{"num_key_value_heads": 11, "vocab_size": 45258, "norm_place": "pre", "qk_norm": false, "bias": "all", "parallel_block": false, "init_std_qkv": 0.0262, "init_std_down": 0.00618, "beta1": 0.93, "max_grad_norm": 0.5, "doc_mask": true}
MLP neurons of a small language model. Each row is named by its layer, matrix (up: input weights) and neuron, and shows model dimensions 32-95. Each number is 200 + 30 x the weight over its row's rms, rounded and kept within 0 to 999.
A block is one neuron, or neurons of one layer that tend to fire together. After each block is what it responds to, as a language model described it from the Wikipedia text at the highest values.

L2.up186,258,131,195,231,217,188,227,224,197,174,195,203,142,182,201,185,171,173,170,183,229,252,198,219,185,215,211,200,197,217,196,136,200,303,267,234,121,156,168,184,246,193,265,253,200,213,204,175,193,166,165,176,182,184,179,174,212,148,190,189,153,215,212,176
L2.up474,244,230,188,250,167,211,218,169,180,242,183,231,225,250,174,158,210,284,192,166,232,217,178,183,182,194,197,233,138,259,195,202,261,175,212,190,186,203,196,198,185,142,180,208,180,212,162,233,240,145,248,169,226,204,183,170,247,207,195,143,179,178,225,197
L2.up943,187,229,214,252,191,209,199,160,215,192,194,250,212,265,176,242,199,188,186,241,167,184,171,192,223,165,225,281,215,220,172,248,242,180,154,171,184,208,247,174,175,186,238,189,194,181,157,219,202,193,216,152,194,166,178,245,181,204,171,170,233,159,203,225
L2.up1182,174,200,182,219,201,204,216,230,233,226,201,248,233,155,188,168,188,184,165,195,216,207,159,152,175,214,201,252,175,229,193,194,206,250,213,209,206,211,130,211,236,208,187,189,256,163,190,226,236,118,197,179,186,180,232,222,214,187,217,214,188,166,156,205
L2.up1685,197,244,233,189,169,194,255,160,192,237,204,209,199,171,217,201,195,153,182,209,192,197,186,210,202,191,208,175,216,193,244,211,186,239,252,201,174,201,196,249,217,177,194,236,194,200,226,162,226,225,280,183,207,234,165,169,150,218,252,142,187,164,220,188
L2.up1700,202,215,142,264,160,191,199,215,203,170,238,184,200,166,252,154,223,176,254,176,171,213,228,149,172,196,250,188,177,191,191,188,204,225,176,170,140,218,186,254,141,208,227,139,152,170,215,184,216,108,228,191,158,263,196,162,202,185,195,213,201,133,243,225
L2.up2543,149,218,186,208,187,190,262,198,228,264,202,236,237,178,239,187,206,210,187,200,180,217,226,218,247,200,184,241,230,213,231,172,184,235,214,203,196,174,165,219,192,213,211,169,185,179,193,205,202,238,196,245,200,205,172,204,192,171,161,175,218,186,179,199
L2.up2738,175,213,122,161,167,198,187,204,243,184,177,216,150,206,229,215,233,200,214,176,203,167,158,205,234,226,245,186,216,260,167,216,187,139,212,241,207,201,251,224,191,218,230,219,135,157,192,193,186,199,205,216,211,172,183,209,144,158,204,175,237,172,185,148
Tokens in the middle of multi-word foreign proper names, titles and places, often Spanish or French particles such as del, de, los, du, or name pieces like Stro-, Tu-.

L5.up79,227,212,151,160,262,168,242,186,249,161,231,200,226,201,156,185,190,174,179,181,218,178,242,149,215,183,228,221,208,164,236,193,168,204,259,187,183,143,217,206,172,196,232,246,174,195,199,219,236,228,205,176,230,187,214,198,161,157,243,201,220,218,217,199
L5.up115,208,256,222,225,186,171,164,208,240,209,229,191,131,224,204,190,165,225,196,163,182,211,187,221,232,194,184,217,164,211,191,191,198,232,226,248,182,206,125,209,197,229,168,129,174,224,135,209,189,228,207,165,156,172,199,172,221,188,228,217,133,193,225,225
L5.up443,173,200,189,257,213,185,179,219,161,185,186,172,196,182,211,223,177,163,190,153,204,169,177,180,223,206,166,216,279,221,196,193,229,174,197,227,238,182,187,187,205,157,160,221,161,187,250,211,185,196,187,197,119,231,227,229,216,211,183,173,151,239,214,166
L5.up563,227,146,268,186,200,157,176,232,198,204,185,245,243,196,215,247,163,187,181,152,201,223,157,183,212,199,214,194,191,248,227,160,168,246,191,193,219,193,177,233,183,168,184,158,222,203,189,185,158,183,199,172,176,213,232,214,154,244,233,200,211,214,157,158
L5.up1210,180,195,205,245,259,210,209,209,125,193,214,223,194,148,227,236,164,230,158,188,228,193,157,167,209,165,193,210,213,233,193,181,174,179,243,217,204,213,215,243,166,194,188,124,147,195,197,211,144,229,191,224,198,248,223,191,181,187,175,169,246,200,220,238
L5.up1721,197,158,209,258,201,176,223,151,223,186,184,235,198,171,167,261,226,213,167,227,256,156,230,156,214,186,217,201,199,202,190,237,215,190,213,216,216,203,216,252,208,168,218,134,194,177,270,209,184,206,234,211,138,172,244,212,193,214,210,188,220,166,191,185
L5.up2031,211,196,253,218,238,218,237,194,247,210,184,266,217,219,212,220,203,209,236,218,218,221,224,189,245,221,237,165,209,194,221,156,210,192,197,226,145,195,220,202,167,235,260,137,157,195,190,238,202,188,171,170,192,152,202,185,235,205,184,178,168,201,211,198
L5.up2578,234,229,256,171,241,209,190,240,217,254,161,193,267,180,188,175,250,155,169,180,194,171,195,203,147,213,152,182,217,185,219,225,259,117,189,175,265,206,220,143,207,237,237,191,172,206,237,198,220,209,194,192,168,201,267,207,231,233,184,237,129,234,232,196
Word pieces mid-way through names or phrases already seen earlier in the text, often in tables, e.g. Ou-att-ara, Jumb-o, El-ko.

L6.up2014,204,208,245,154,206,208,220,199,179,230,221,238,222,193,243,210,217,230,232,204,222,197,228,220,243,227,182,226,203,197,195,204,188,216,178,207,153,230,161,237,206,165,195,208,220,178,204,206,235,174,202,179,143,171,181,218,225,221,195,189,183,170,150,160
Punctuation separators in tables and citation lists (pipes, semicolons, colons, dashes), plus word pieces inside foreign-language titles, e.g. "voul-ait", "fév-ri-er".

L2.up464,279,231,164,171,153,194,195,207,224,198,184,193,184,231,184,154,233,192,168,249,211,211,210,204,203,207,190,196,179,209,181,176,194,174,199,233,253,180,209,198,169,169,211,226,227,224,197,162,151,201,201,192,178,202,225,185,202,253,217,198,184,223,288,204
L2.up465,230,179,169,238,195,265,122,216,220,158,208,173,188,252,207,203,219,185,200,225,180,215,224,180,138,267,172,218,170,191,252,219,213,179,208,166,191,176,212,222,140,209,190,172,178,197,179,183,216,218,146,185,203,246,209,193,191,207,194,189,220,202,238,229
L2.up567,172,182,182,141,174,179,133,121,197,153,212,179,182,224,241,175,182,187,188,218,180,182,144,196,182,237,199,221,208,166,183,135,225,157,169,215,182,205,214,253,195,208,186,210,229,233,190,194,210,191,162,231,173,234,181,218,222,240,229,199,209,196,262,214
L2.up1059,203,232,176,245,206,193,210,180,227,145,229,188,251,174,265,222,207,197,233,220,174,131,177,209,121,169,204,226,255,176,243,193,202,250,174,151,199,219,215,191,200,237,218,228,237,190,194,235,206,212,203,215,179,219,213,217,234,163,216,147,178,196,217,191
L2.up1524,222,163,172,201,147,243,266,191,277,207,177,167,192,153,203,154,222,216,195,193,142,195,169,175,192,175,173,180,222,217,190,225,176,259,234,239,166,214,204,263,195,179,168,207,218,203,204,248,183,253,187,154,237,247,187,226,160,240,231,195,219,171,173,224
L2.up1652,137,186,175,232,193,226,174,209,229,195,201,236,148,237,166,178,231,197,236,187,196,239,180,179,182,191,207,176,180,180,226,192,187,184,174,178,166,183,257,206,210,251,201,207,231,202,161,190,188,191,188,224,171,229,197,208,165,202,194,201,209,229,215,155
L2.up1658,245,186,120,166,212,196,198,184,219,226,210,180,191,244,190,167,214,246,252,202,204,175,213,213,192,177,165,176,222,258,232,216,201,183,194,200,159,229,220,261,215,223,155,205,211,227,201,191,176,156,183,197,176,190,184,211,190,191,211,193,250,250,184,163
L2.up2049,170,166,190,264,254,148,254,139,224,181,115,261,207,208,174,181,226,181,218,187,213,174,168,274,189,228,204,203,163,172,178,231,241,171,226,205,247,245,224,181,202,183,188,180,163,204,208,168,179,217,233,184,183,209,192,204,186,259,208,148,222,244,186,211
Continuation word pieces inside multi-token proper names, mostly surnames and places (Sand-oval, Hol-sey, Schul-z); also nouns right after "the" (plane, island, group).

L5.up138,195,207,181,209,206,106,216,164,214,180,168,232,218,227,146,131,203,205,154,194,191,193,216,193,203,209,190,212,195,224,163,184,237,155,235,163,213,229,161,261,221,237,207,174,140,226,217,247,205,214,213,197,236,252,169,166,165,190,174,177,187,175,197,168
L5.up509,263,238,232,251,255,172,157,197,234,276,164,193,112,205,199,180,206,215,224,176,201,202,205,204,208,240,183,168,210,165,212,200,242,242,207,161,221,215,163,197,185,142,197,201,169,202,264,226,207,181,256,157,227,211,244,207,216,170,177,221,173,206,221,198
L5.up1094,198,259,203,205,168,164,229,226,294,225,208,193,203,176,223,194,229,159,213,194,231,184,203,233,200,207,213,170,189,161,224,204,237,188,180,228,184,213,186,173,202,198,184,257,164,197,255,222,201,230,205,173,200,241,185,144,263,128,191,232,237,194,209,192
L5.up1104,225,184,168,200,210,192,226,238,184,226,155,169,205,225,206,198,189,238,239,194,238,242,170,187,251,225,210,178,226,198,204,143,155,196,170,208,228,187,186,189,187,195,234,167,210,243,192,203,235,121,181,165,219,178,185,185,222,229,181,194,190,213,164,176
L5.up1147,184,150,233,159,194,198,165,223,173,216,184,208,174,160,200,193,186,181,216,248,154,206,191,182,150,228,225,160,240,156,200,166,184,224,218,198,207,220,143,172,215,233,174,187,200,168,236,220,190,173,165,218,180,155,227,153,209,207,235,204,162,217,220,189
L5.up1550,220,191,205,181,251,216,218,159,177,171,193,269,208,204,211,249,209,249,226,182,237,193,175,173,188,212,178,154,177,171,204,189,194,216,218,181,140,199,157,201,205,217,153,154,245,196,220,156,177,167,228,189,186,207,155,204,203,198,196,226,225,182,200,172
L5.up1827,199,253,173,241,207,227,203,203,183,199,217,183,158,138,200,220,207,223,232,232,205,247,167,199,153,207,152,178,199,201,238,167,208,201,177,217,186,238,177,216,203,157,177,151,231,175,234,177,231,101,229,179,174,238,183,133,221,158,175,208,222,247,192,220
L5.up2726,164,197,207,193,217,176,186,243,280,169,227,200,186,189,183,158,187,189,202,211,195,215,226,244,213,186,207,173,218,141,215,164,248,199,186,189,194,271,230,207,168,225,206,180,138,203,202,228,156,216,201,216,205,187,167,182,189,165,200,194,220,167,196,184
Words and word pieces inside French or Spanish titles and names in English text, especially de, La, and mid-word endings such as -ique, -imo.

L6.up2686,192,211,160,210,212,212,176,192,227,164,185,216,184,231,187,203,195,185,232,204,238,181,184,132,214,163,222,172,226,219,194,195,251,231,205,214,149,177,211,165,243,215,243,192,206,247,171,189,146,195,241,167,192,235,244,279,231,221,163,160,179,238,252,232
Inner subword pieces of proper names already seen earlier in the text, often foreign names in tables or lists, e.g. Q-ar-abağ, Lord Ah-riman, Port-ad-own.